config.yaml
n_layer: 15
d_mlp: 704
vocab_size: 8192
attn_scale: 0.177
tie_embeddings: false
init_std_down: 0.00824
optimizer: "muon"
lr: 0.00153
beta1: 0.93
batch_tokens: 32768
seq_len: 384
MLP neurons of a small language model. Each row is named by its layer, matrix (down: output weights) and neuron, and shows model dimensions 32-127. Each number is 128 + 32 x the weight over its row's rms, rounded and kept within 0 to 255. A neuron's up and down rows have the sign that makes its largest values positive.
After each neuron's rows, "fires before" lists the tokens most often just after its 100 highest values on Wikipedia text that the model never trained on.

L10.down661 [123 156 177 182  72  67 139  96 128 200 131 129  87 176 131 115 113  98  89 122  95 181 134  79 129 134 128 142  91 145 107  57 162 130 127 131 151  97  86 157 138 126  56 111 148 123 130 108 123 159 144 127  74  91 124 127 165  46 128 155  83 156 138  68 136 143 171  87 156 162 121 133 126 172 143 147  77  73 164 115 114 140 122 104 135 118 107 136  49  92 136 183 110 136 159 137]
fires before: "ed", "s", "ing", " to"

L7.down682 [162 164 148  16 170  67  88 146 100 144 109 114 107 137 175 128 134 100  89 140 138 209 115 124 109 196 106 100 102 101 190 145 160 110 144 133 124 136 131 177 123 178 144 157  98 140 175 115 176  92 137 158 111 168 138 139 160 147 155 157 114 121 170 190  62 100  78 118 157 103 114 150 119 150 149 143 218 156 152 151 152 134 121 138 204 131 168 107 185 178 111 106 136  72 130 131]
fires before: "|", "|---|---|---|", "|---|", "|---|---|", "\n"

L11.down429 [ 81 162 137 132 146 121 119 145 118 144 132 121  79 160 204  89 102 123 100 139 137 122 162 140 174 114 155  95 174 195 125 136 143 159 156 118 117 156 134 157 143 186 141 117  95 114 116 187 150 119 140 165 110 180 108 131 122 168 182 152 188 155 160  57 148  97 167 148 116 157 104  57 181  80  68 104 120 103 108 136 105 155 101 139 145 138 114  98 123 106 169 158  93 176 158  95]
fires before: ".", " |"

L7.down582 [187  63 172 129 117 120 116 104  85 114  44 167 183 140 100 180 117  74 177 106 153  90 124  76 167 108  92  85 128 107 185 153  99 175  61 106 158  76 131 211 110 113 188 103 105 120 132 150 133 133  83 155 114 143 137 125 111 142 116 113 150 179  96 145 150  99 127 155 109 143 142 119 114 101 162 112 128 152 127 128 167 114 156 107 177 144  87 112 103 124  98  95 124 147 117  99]
fires before: " the", " a", " this", " "

L2.down75 [ 78  97 129 161 117 166 113 104 134 178  79 202 188  78 114  89 136 103 108 130 110 124  94 153 138 149 108 136 109 141 175  94 107 153 131 115 156 124 130 118 122 119 115  89 131 117 150 184 123 134 150 112 169 113 105 172 123 121 144 133 138 123 127 175 186 124 150 124 125 167 134  95 170 176 107 139 165 115 141 124 194 158 144 149  84 172 108 112 122 100  77 127 102 149 124 161]
fires before: "1", "8", "9", "0", "7"

L12.down369 [ 87  76 139 203 159 124 132 145 153 101 130 108 136 110 134  87 160 122 138 115  90 140 153 104 158 146 147 175 148 122 131 197 147  65 106  81 136 181 142 146 116 152 144  62 122 117 128 150 125 156 114  96 122 105 166 134  83 162 175 140 135 124 186 163 120 114 154  34 118 158 132 109 124 188 134  90 112 125 132 134 109  77  99 115 146 143  96 135 108 158 165  74 159 128 189 116]
fires before: "1", "0", "2", "4", "9", "6"

L9.down113 [ 50 125 143 204 106 176 195 148 108 184 208 186 160  48  64 138 121 171 131 172 103 154 109 161 156 165 161 154 187 172 192 186 136 101 186 100 117  93 124 148 171 107 135 149 146  70 153 137 109 135 173 125 159 119 129  78 187 136 114 144  98 103 121 139 141 123 109 143 129 134 155 147 136 138  89 152 119 166 137  56 141 120 179 116  99 122 148 185 115 106 112 126 154 123 141 120]
fires before: "0", "2", "3", " the", ":", "5"

L8.down467 [148 152 115 150 125 103 138  93 169  88 103 187  87 143  78 117 149 138 138 150 154 123 130 142 143 144 125 142 114  87 115  93 105 154 157 138 116 197 131 109 216 102 165 147 134  93  98 124 138 165 126  90 138 120 193 114 132 147 116 149 124 115  94 156 168  74 165  64 146 152 177 167 157 129 125  66 140 143 127 104 165 102 125 123 135  99 110 147 176 132 139 140 124 121  89 111]
fires before: "5", "4", "1", " ", "2", "3"

L11.down415 [148 138 148 203 148 110 135 144 100 143 158 157 165 112 121 113 175 163 127  29 103 144  77 127 134  74 136 139 160  75 140 164 134 114 115 104 103 146 154 132 154 178  86  96 135 154 114 133 151 139 101 125 122 129  74 143  89 160 124 143  88 106 129 228 149 140 130  79 136 179  97 133 132 132 158  80 139  97 170 163 135 136 122 108 131 131 167  70 140  98 202 103 114 123 121 136]
fires before: "5", "4", "6", "7", "8", "3"

L6.down244 [172 137 127 104 107 117 120 149  93 126 108 112 183  96  50 192 114 132 122 161 152 117 134 109 102 177  80  80 112 137 112 111 113 110 130 118 120 111 137 109 125  91 133 136 129 126  57 136 118 113  99  95 115  83 125 143 123 162  92 168 148 118  97 129  85 129 136 121 107 103  82 156 135 183  86 111 187 118 120 114 173  93 133 106 135 209 143  82 150 173 132 119 152 118  80 162]
fires before: "8", "9", " |", "0", "1"

L2.down535 [105 118 141 117 113 141 185  77 143 108 113 139 124 165 125 118 159 108 182 134 120 140  99 124 128  51 125 166 107  96 101 125  84 154 118 141 114 129 128 109 142 149  76 130 147 153 129 135  70 207 170  92  81  92 132 102 145 130 115  96 119  98 136 178 132 137  79 107 157 188 195 148 172 150  83 104 214  95 156 111 119 165 148  69 103 169 109 137 118 214  98 116 115 124  59 115]
fires before: "\n"

L8.down290 [ 80 125 104 137 142 121  83  95 145 181 206 215  92 146 105 134 106 156 114 116 119 118  47 117  58 125  99 197 139 124 135  94  74 124 100 134 188 175 171 190 169 141 122 207 147 138 177 123 178 176 158 113  60 114 123 158 175 172  83 134  96  93  93  81 141 138 122 151 137 141  97 158 121 144 117 103 136 121 145 113 110 116 153  93 137 102 149 155 174  83 118  88 103  99  87 159]
fires before: " a", " the", " of", " an", " part"

L8.down356 [143 138 125 129  77 120 117 180 131 109 108 109 127 122  95 130 130  97 127 116 125 119 123 127  44  99 116 169 117 135 171  93 216 123 156 125 141 152 118 111 115 147 118 121 114 148 132 124  95 120 169  72 102 147 142  94  90 125 141 178 125 101 124 128 135 212 130 110 102  84  89 132  91 102 147 204  96 135 128 148 122 149  91 128 142 131 103 166 147  90 157 154 150 100 119 154]
fires before: "1", "2", "3", "6", ",", "9"

L10.down3 [150 115  81  33 106 145 168  61 143 136 182 112  98 149 129 171 146 159 121 113 122  82 160  93 218 108 125 137  98 102 157 133 123 101 157 100 163 158 110 148 140  64  87 139 133  88 114  98 126  63 138 103 143 119 137 176 148  73 149 135 149 109 183 162 125 118 139  89  79 173 127 114  99  86 153  92 159 150 135  66  73  94 125 145 106 129 127 191 134 104 110 142 112 162 191 162]
fires before: ",", "4", "3", "1", "2", "9"

L10.down685 [138 133 189 184 164 143 116  96 161  94 131 165 134  86 100 130  94 132 127 193 142 177 130  96 133 135 138 121 112  80 138 119 101 177 134 132 131  57 148 120 132 133 185  79  46 159 145 102 108 119 184 137 102 119 139 137 122 130 214 138 135 122 163 153 188 151 122  66 165 142 131  82 135 178 140 141 127 109 157 136 131 136 183 145 144 140 145 123  63 109 131 175 102  92  96 113]
fires before: "0", "4", "8", "7", "2", "1"

L8.down330 [100  89  97  91 151 118 135  78 142  76 170 106  90 131 112 118 130 140 106  81 156 147  85 145 114 115 181 173 122  99 143 187  77  80 118  97 111  81 100 147  77 119  58 120 118 167 137 140  61 174  75 184 134 162 119 143  81  77 143 124 106  70 164 171  87 128 113 162 152 136 162 139 146  81 104  93  85 156 141  80 103 116 167  94 134 132 136 125  97 154  96  87 152  87 108  98]
fires before: "\n"

L11.down336 [123 174 202 197 125 101  91 147 112 139 128 125 148 115  81 182 106  83 107  87 132 127  77  88 113 136 127 173 169  93  93 103 111 131 111 134 117 165 166 131 140 130 136 141  67  87 100 120 173  92 107 118  77  98 142 189 144 135  92 160 133 133 156  82  76 104 162  95 142 140  65 154 169 102 134 150 146 134  77  95 124 135  83 106 141 117 158 112 160 104 125  90 158  93 132 138]
fires before: "9", "8", "6", "7", " of", " to"

L8.down642 [151  91  85 140  94 137 126 109 153 115 140 164 112 121 119 132 149 150 145 128 179 205 126  61 128  92 122 103  34  97 135 160  88 117 146 157  88 169 132 126 149 108 117 107 133 120 140 138 105 118 170 101 157 141 136 111 163 109 130  92 149 103  98 116 128 165 104  55  87 131 141 141 147 255  73  81 150 130 113 181 117 142  98 108 147 173 129 155 142 118 135 103 165  74 118 172]
fires before: "-", "\n"

L12.down221 [178 137  73  28 132  62 100  97 143 151 141 171 188 132 106 174  71 164 134 131  97 113 116 130 106 118 101  94 118 168 144 161 143 182  82 157 114  80 187 113  87 115 128 165  96 127  94 119  73 135 102  57 115 146  91 122 132 123 142 138 155 138 103 143 127 100 165 129 171 127 112  94 116 153 102 121  94 164 157 176  89 156 143 110  72 120 111  89 156 136 117 113  77  92 106 108]
fires before: " in", ",", " and", " for", " by"

L7.down214 [153 115 122 148 124 101  83 103 163 106  78 140 119  56 102 104 176 130 149 153 196 157 142 128 143 109  88  88  90  58  67 144 156 174 102 119 129 132 200 118 138 141 112 138  96 130 140 179 102  76  98 140 138 104 114 142 134 112 133 127 154 151 118 114  83 136 110 105 106 162  92  60 162  74 125 160 130 149 156 117 107  85 195 110 110 166 116 130 144 103 148 136 137 134 127 109]
fires before: "0", "9", " by", " "

L8.down450 [100 156 114 151 154 167 160 152 132 116 150 108  78 122 136 128 108  70 123  68 109 128  88 112 162 148  82 170 141 127 149 139 114 125 144 150 124 213  56 138 157 167 156 153 142 127 164 124 129 172 139 125  71 129 154 190 154 118 176  79 161 124 134 175  92 206 178  85 106 136 115 128 127 118 151 108  67 116 139  84  99  95  86 154 104 147  79 190 134 127 165 151 182 113  96 163]
fires before: "1", "2", " ", "3", "7"

L12.down236 [117 147 133 208 152 175  79 160 149  98 141 180 105 105 136 138 101 170  90  76 111 168 145 147  67 104 155 105 106 123 184  89 190  72 120 113 153 127 112 131 136  64 140 125 151 104 160  74  90 124 130  76  92 169 163 112 108 108  97 171 136 114 153 132  92 131 123 116 134 106 133 135 127  88  73 159 104  85 172 112 157  73 129 131 121 135 155 151 154 129  74 103  96 119 132 122]
fires before: "1", "2"

L9.down132 [136 119 127  21 127 114 105 112 141  97 159 136 115 147 113 105  81 178 101 127 159  87  99 190 126 140 108  77 151 185 100 139 146  40 170 136  87 148 152 122 153 122 147 158 100 169 142 160 129  57 131 175 101 152 110  72 155 100  98 122 113  86 155 122 109 117 117 120 120  89 144 149 134 128  93 166 124 122 141 127 105 121 121 126  99 150 140 138  97 143  71 151  94 157 103  96]
fires before: "|", " ", "\n", " the"

L8.down237 [165  72 135 217 166 144 114 145 114 141 161 161 151  99  99  83 133 146 118  91 105 156  99 105 123 153 128 188 134 140 104 102 107  74 115 158 133 133 123 179 149 132 124 135 157 156 106 148 163  75 116  55 156 164 210  97 163 115 136 116  84 129 155 151 180 152 115  66  75 118 101  61 153 139 166  97 136 129  86 101 149 153 117 120 121 175  96 129 130 131 161 131 151  81 116 101]
fires before: "7", "6", "8", " ", "9", "5"

L7.down624 [164 182 205 187 110  98 129  77 104  85 164 118 137  90 104 130 107 133 156 162  96 112  62 184 157 162 123 122 128  95  97 148  76 157  57 110 117 174 119  85 162 172 118 181  91 105 157 143 102  76 146 130 127 111 142 188 111 153 168 177 172 128 184 150 163 178 134 128 105 117 165 125 210  88 163  72 118 134 133 141 164 152 136 113  32 148 153 154 111 133 137 131  86  90 155 149]
fires before: ".", " |", ":", "er"

L8.down300 [128  77  39  35 172 106 134  91 110  61 103 121 140 112 141 144 104  78 115 118 157 119  81 135 119 149 165 165 100 162 124 124 122  98 117 159  78 134 123 144 143 120 129 160 148  87 128 119 152 138 117  93 126  62 108 135 145 129 147 173 174 128 105 131 125 148 148 176 112 121 127 150 116 152 139 145  78 152 149  89 112 128 140 135 154 153 164 162 142 158  55 142 178 157 107 139]
fires before: " ", " a"

L10.down202 [140 131 127 107 133 105 158 161 146 142 150 136 118 111 116 109 109 109 119 105 157 149 149 207  89 166  72  81 187  98  93 114 148 117 145 143 153 128 147 130 139 128 182 130  71  68 135 164 137 133 103 140 160 129 196 139  99  97 139 156 128 126 112 143 101 113 111 130 123 189 130  12 163 169 116 164  99 134 104 149 184  90 131 168 124 114 103 107 112 156  93 200 130 183 124 115]
fires before: "\n", " and", ",", ".", " who", " ("

L8.down306 [148 108 189 135 157 180 143 135 102 163 112 139 134  77 147 123 148 173 129 119 148 182 154 127  81 125 113 118  92 102 165 113  76 143 128 147  99 102 121  87 126  60 119 123 182 125 166 164 113  95 106 102 104 139 151 144 104  86 109 134 111  47  89 111 122 121 117 141 178  92 111 151  99 162 142 112 144 161  98 120 114  86 166 143 160 128 140  97  96 180 160  93 103  77  82 125]
fires before: "|", "\n", "-", "==="

L8.down301 [152 118 165 226  87  99 104 119  43 111  75 178  84 124 134  88 153  90 162 108 154  90 109 112 112  77 136 156  73 159 146 151 161 151 143 150 141 165 124 158 122 132 137 165 119 121 146 142 135 164 118 150  96  91 176  98  94 147 127 144 123 117 119  80 108 118 114 104 197 120 109 114 127  25  64  98 139 113 153 142 126 159 176  94  97 178 100 191 116 155 118 106 167 156 108  79]
fires before: " "

L9.down54 [114 165 166 175 137 155 141 109 122  90 167 120 136 132 151 116 105 128 112 149 123 140 181 163 118  65 188 145 115 117 151 190 132  93 153 107 101 166  76 153 144  98 138 104 161 174 137 192 127 150 121 203 167 144 128 152 162 115 123 109  96 166 149 178 111  95 114  80 117 137 141  91 143 187  90 102 113 161  95 120 100 129 128  61 128 171 114 136 109 105 163 175 150 138 122 161]
fires before: "0", "1", "old", "5", "8", "2"

L6.down227 [ 80  62 128 117 159 162 139 151 121 188 157 108 108  92  86 181 116 176 165  78 150 143 119 110 116 166 119 121 108  97  75 114 132  98 117  76 109 163 113 109  84  99  97 148  94 132 130  44 169  90 153 148 140 151 131 152 143 125 135 102 162 129 107 198 151 167 133 108  96 125 102 146 160 136 208 161 151 142  93 155 119 130  87 161  94 135  99 108 131 163 186 151  77 157 192 191]
fires before: "0", "9", "2", "1", "8", "."

L8.down373 [111 165 113 148 143  88 127 119 151 133  84 162 158 105 157  92 158 113  85 112 152 146 142  76 143 141 135 110 116  52 155 158 104 120  74 136 154 164 114 167 152  98 121 143 105 135 114 187  79  81 131 105 138 141 151 153 146 137 151 157 149 155 122 103 206 108 115 126 160 167 170 109 185  96  94 118 105 124 120 123 153 142 205 120 182 129 145 134 151 152  99 170 192 113 139 123]
fires before: "\n", " ", " to", " the"

L9.down577 [152 136 117  59 113 128 114  80 112 178 121 110 132 147 161 162 100 153  94  94 154 126 124 145  81 107 123 153  84 138 109  34 135  75 110 191 152 168 102 129 118 113 170 112 119  68 132 176 140 134 110 140  91 136 175 175 149 107  77 179 121 186 141  98 129 133 168 183 129 155 173 122  97 214  52 167 133  83  95 117 133 158 170 156 140  99 120 114 138 111  76  83  99 186 113  87]
fires before: " a", " an", " American", " Japanese", " the", " Brazilian"

L2.down440 [ 98 126 105 176 149 133 176 106 151 175  98 102 129 110 105 112 140 177 132 143 112 133 184  91 173 134 166  60 118 130 171 123 173  89 101 128 126 196 123  83 166 103 210 132 150 150 107 122  98 137 107  97 149 119 134 183 140 103  81 152 209 112 119 131 141 106 113  44 108 154 122  84 110 196 165 100 151 148 104 144 116 179  81 142 119 134 133 154 154 122 142 116 125 124 147 103]
fires before: "1", "2", "N", "3", "W", "0"

L12.down43 [151 143  66 155 128 142 135 135 119 134 173 110  34  84 172  46 166 135 109 135 120 120 158 148 103 153 150 104 153 133 140 171 146 156 181 142 116 120 144  82 170 163 108 165 147  96 141 133 112 120 100 194 182 144 183 179 102 190 151 100 115  70 174  97 117 108 119 107 150 161  54  80 174  67 105 125 149  84 111 137 101 127 160 123  92  87 151 144  93 153 136 109 157 113 170 148]
fires before: " ", " |"

L10.down98 [117 126 153 239 116 155 123  42 116 133 146  88 157 158 112 131 116 134  95 159  98 131 119 133 116 124 118  84  95 141  99 152 137 121 133 159 151  86 143 178 118 139 124 139 137 119 155 167 115 134 102 152 150  94 187 125 121 133  94 147 138 144 151  80 151 136 119 128  93 151 124  91 123   0 155 121 141 125 181 128  90 183 158 180 103 151 154 140 152 137  81 155 169 123 166  99]
fires before: " "

L7.down412 [187 102 161 224 138 158 138 113 164  79 115  98 126 138 145  66 156  69 125 108 108  85 103  70 125 127  53 136 106  94 126 183 135 135 130 130 110 105 121 121 154  86 118 127 137  92 177 113 124 159 133 165 124 140 157 132 112  83 107  80 133  92 135 105 156 122 110 138 145 153 108 155 158  65 131 149 133  76 165 149 120 112  98 114 150 123 143 100  90 158 128  77  83 123 170 122]
fires before: "\n", " ", " the"

L8.down233 [119 128  85 184 139 182 104 159 117 188 162 116 105 111 144 150 163 109  93 133 120 136 116 141 120 140 119 158 136 144 123 166 135 157  99  90 138  72 141 125 180 120 145  94 106  64 171 140 134 122 101 139 127 160 130 103 123 114 165 158  71 144 115  92  70  89 195  79 200 133 125  90 160 160 139 123 119 129  86  90 158 149 109 144 138  84  93  52 132 109 108 114  98 151 138 147]
fires before: "0", "9", "|", "|---|---|---|", "|---|"

L2.down520 [142 120 107 144 148 141  80 100  97 130  88 119 142  57 143 128 169 114 150 114 161 157 105 100 113 100 193 109  79  89 129 112 136  83 112 107 130 143 128 127 148 142  57 114 154  68 174  94 202 150 142 158  95  96  69 153 129 152 151  81 120 130 134 139 100 157 142 111 154 138 143 143 164 203  96 136 168 139  86 133 134 142 143  76 132 190 128 155 114 156 112 123 143 111 150  83]
fires before: "\n", "---|---|---|---|"

L11.down370 [151 160  92  20 128 127 116 121 162 110  79 136 197 136 111  98 128 133 165 169 108  96 137 162 164 155 133 161 168 132 109 166 168 153 147 155 140 144  89 191 141 137 191 142  89 124 102  91 133  89 150  93 130 167 156 157  73 142 181 120 141 119  94 103 100 131 146 165 120 103 155  71 119 161 104 169 157 144 137 171 116 100 118 122 122 159 122 138 188 191 133 103 128 160 119 109]
fires before: ".", ",", " and", " in"

L7.down463 [129 172 149 100 168 109  86 146 139 154 163  86  71 151 145 105 189  87 169 132 131 204 174 147  77 155 152 178 111  46 151 172 138 156 120 130 163  63 121 134 123 112 193 135  92  84 131 171  89 172 165 147  96  98 210  86 113 167 110 119  80 129 125 123  87 149 143  92 164 150 136 148 149 185 154 148 198 143  80  98 174 132  63 158 163 171  83 151  88  90  87 107 124 136 185 104]
fires before: "|", "-", "\n", " "

L9.down624 [172 149 155 225 198 171 164 203 190 116 147 100 119 138 110 120 131 103 165 184 149 118 118 170 102  59 132 158  72 145 156 152 113 150 102 115  95 151 150 107 177 121 149  83 100 106 146 123 114 165 122 128  92  76  96  98  97 172 116 103 125 106 105 180  93 212  97 137 147 127 103  70 106 170  42 102 119  74 103 162 134 140 162 114 136 171 149 106  48 162  92 103 147 142  96 105]
fires before: "\n"

L6.down350 [112  81  97  91 103 142 143  94 147 147 117 197 155 104  75 107 115 160 180 157 168 131 172 176 139  88 117 130 118 123 156 192 108 179 112 100 133 141 158 121 175 147 145  88 159 108 175 165 113 137 130 150 152  98 119 125 156  78 144 135 150 119 136 165 159 133 116 116  86 133 128  86 103 130 112  69 174 122 120 131 111 176 209 130 143  87 116 150 124 112 101 168  78 110 190  98]
fires before: "0", "2"

L8.down392 [ 74  71 164 101  97  83 107 100 146 104 150 150 121 155 135  78 157 153 145 157  90  94 120 125 148 179 158 134 104 138 159 140 181 186 171 120 104 112 145 167  71 118 121  93 131 106 112 124 135  90  98 201 166 158 169 147 126 181 114 138 136  77 116  82 126  92 135 124 110 156 147  63 213  33 135 189 112 155 176 108 196 129 201 135 157 136  87 140 120 167  87 134 155 127  60  94]
fires before: " ", ",", " /", "."

L6.down622 [129 108  38  78 160 130 141 118 154 107 107 184 141  73 166 155 104 167 134  98 130 142 180  98 151 109 167 100 108 138 130 157  73 123 125 163 122 153 145 149 186 160  68 115  90  94 137 114 148 155  85  80 130 132 110 160 143 155 155 122 144 109 177 108  77 106  81 116 123 155 191 137 132 126 107 134 137 118 106  98 180 167 130 151 158  92  82  98 147 116  90  57 108  91 100 140]
fires before: " the", " these", " ", " its", " which"

L11.down615 [144 152 168 126 101 130 109  80 140 169 136 149 128 182 136 146 107 134  99  91 112 110 111 147 133 161 152  92 105  86 150 172 153  81 140 144 102  78 162 108 112 109  81 119 154 130  78 109 107 151 134 134 100  60 161 114 125 131  64 175 158 185 152  77  91  84 134  67 106  80 130 131 127 150  67 152 113 145 122 142  93 210 125  93 125 157 104 114 125 158 131 184 127 149 128 105]
fires before: "s", "ed", "ing", "es"

L6.down526 [200 151 117 190 142 149 168  99  97 107 148 147 121 134 124 116 101  99 159 112 189 126  99 136 141 109  48 117 107 156 155 107  96 113 139 163 127 160 118 125 127 121 124 114 130  97  31 163 129 124  92 129 124 118 106 108 129 169 123 155 164 122 112 100  93 150 103 110  82 128 100  62 123 183 122 150 176 140  91 163 161 105 152 140  84 148 120 111 150 142 128 100 119 126  70 135]
fires before: "\n", " |", " ", " and"

L7.down501 [117 173  91  64 149 161 134 110  99 119 110 129 165  91 138 130 143 104 150 133 119 146 111 122  13 101 152 102  74  89 170 119  94 143 170 121 116 135 146  70 115  69 136 156 170 133 172 131 159 171 165 135 123 126  57 156 133  86 118  73 120 115 110 127 104 156  77 116 147 147  85 165 123  80 201 102 170 117 137 184 112 113 121 116 203 155 146  87  59  80 123 143 150 131 153 130]
fires before: ":", " |", "s", "\n", "-", "---|---|---|---|"

L7.down488 [157 126 156 162 143 117 141 124 119 148 104 161 112 122 141 167 132 135 132 128 115  97 117 145 114 133 124 109 108 102 175 133 131 146 109 103 163 123 134 191 142  65 101 159 104 148  75 175  84 149 108 130 117  44 136 164 115 121 147 116 128 191 143 143 164  92 157 112 126 119 139 110 132  70 148 160  83  92 159 123 136 123 151 142 211 120  86 202 147 189 106 120 154 131 123 119]
fires before: " ", "==="

L11.down479 [ 51 140 142  56 147 148 145 120 105 154  53 154  98 150 139 133  25 130 121 113  69 143 137 123 119 153 155 107 103 100 186 120 193 162 143 123 141  99 160 158 158 140 135 130 106 132 169 133 139 170 192 111  91 148 149 110 150 159 182 119 134  99 150  68 108  78 116 114 144  90  98 124 104 189 143 119 108 140 100 136 109 132 165 152 119 104  75  93 190 176 129 208  55 146  96 112]
fires before: "ed", " of", "ing", "s", "ion"

L8.down412 [100 128 136  65 152  77 139 127 170 122 118 158 138 110 135 156 143  77 126 164 154 111 127 159 108 165 110  89  88  81 110 116 142  91 155 191 135 102 122  60 153  81 111  73 100 114 101 101 103 125  97 128 113 126 144  86 164 106 144 119 163  99  65 112  66 151 102 179 126  84 163 133 144 205 124 156 112 163 159 120  97 109 121 101 144 106  92 143 136 130 116 111 148  34 170 168]
fires before: "|", "ing", "ed", "er"

L8.down167 [158 112 104  95 128 107 144 127 134 149 124 106  99 170 185 137 119  81 142 124 102 163 117 126 146  96 116 132 113 142 130  63  77  74 149 189 141 132  85 155 168 118 101 103 186 142 101 171 120  83 142 176 118 196 101  30 145  62 148 114 109 131 113 106  57 132 137 142 149 130  52 150 151 104 115 167  75 122 179 132  90  79  86 124 121 136 150  92 116 117 122 148 134 160 166 169]
fires before: "ing", "ed", " to", " as"

L7.down360 [158 142 157 185 104  99 153 127  91 101 136 165 140 190 111 129 106  80 192 165 157 103 150 103  97  89 114 173 137 140 100 146  93  91 121 112  97 137 135 136 156 150 130 169 137 145 132 135 144 113 110 182  98 158 154 156 115 118 145 136 105 122 128 173 149 138  70 114 155 111 179 134 139  71  92 131 149 123 132 109  56 132 135  99 132 133 104 152  85 198 122  95  99  99 191 185]
fires before: "\n"

L10.down627 [176 105 143 129 118 106 167 133  84 183 114 162 169 115 136  98 136 141 135 120 163 118  61 139 124 200 138 140 110  93  89 104  73  98  69  93 127 235 134  43  81 116  37 133 151 122 140 106 167 110 107 105 103  82 108 120 164 175 130 164 104 109  94 120 109 100 148 108 142 117  78 107 136  73 132 120 131 118  82 117 144 105 124 147 101 102 164 153 125 158 132 120 151 129  97 189]
fires before: "9"

L10.down308 [182  72  79 220 140  96 105 130 154 160 111 107 158 111 167 174 139 151 131 108 110 106  83 140 110 118 160 118 125 146 134 125 100 139 152 169  96 182 122 143 164  69 124 128 118 150 176 144 153 169 128 109  99  85 151 150 134 158 118 167 150 105 147 139 132 102 164  65 108 142 128 153 117 104 104 106 204 175 172 143 124  85 152 140 109  89 115 114 142 199  73 175  85 131 137 118]
fires before: "1", "4", "2", "7", "3", "5"

L12.down307 [112 151 205 168 118  93 114 143  98 100 135 101 140 117 155 137 166 124  85 115 143 124 109 157  95 118 119 152 174 147  83 128 133 109 123 132 113 118  90 109 133  75  66 179 143 113 142  52 145 135 139 103 131 137 140 166  93 174 124 135 128 119 140 126 103 136 198 104 137 134 104 138 174   0 160 160  88 114 105 101 148 126  98  93  94 129 109 107 128 124 156 157 140 100 135 117]
fires before: " |"

L2.down672 [111 166 150 136 103 104 114  50  50 167 134 154 115 117 162  95 120 159  89 131 105 121 178  87 157 120 106 117 118  96 196 107 136  88 103  80 100 113 125 132 180 135 155 133 124  85 145 156 108 131  76 136 184 161 131 149 109 111 166 106 110  98 142 130 141 164 126 120 106 158 151 148  96 149 156 147  75  79 159 141 205 146 135 125 166 149 123 134 140  95 122 155 139 118 103 113]
fires before: " States", " the", " Kingdom", " |"

L2.down341 [137 142 121 130  97 135  61  96  64 150  89 166 141 145 115 128 129 167 122 149 108  73  92  99  81 109 167 123  80  69 126 123  77  72 113 182  98 133 155 149 163 113  82 146  94 125 120 139 151 149 150 110 174 170 132 146 143 152 208 134 101  84 152 123 126 207  90 112 135 164 125 127 154 134 175  90 170 121 119 119 167 191  97 131 111 145 150 124 130 109 156 152  86 163 174 127]
fires before: "-", "\n", " "

L10.down71 [ 72 121 179 164  98  98 104 187 148 139 123 120 114 117 167 206 115 102 127 135 154 155 127 148 128 110 116 161 152 154 172 106 129 164  89 112 114 152  91 156 135 154 169 130  80 148 158 173  79  86 190  57 156 125 130 137  90 105 141 109 171 161  91 164 150 106 119  92  98 157 105 108 112   8  89 125 118 177 159 104 158 159 138  97 139 112 118 122 138 113 131 101 145  84 136 103]
fires before: " |", ".", "–"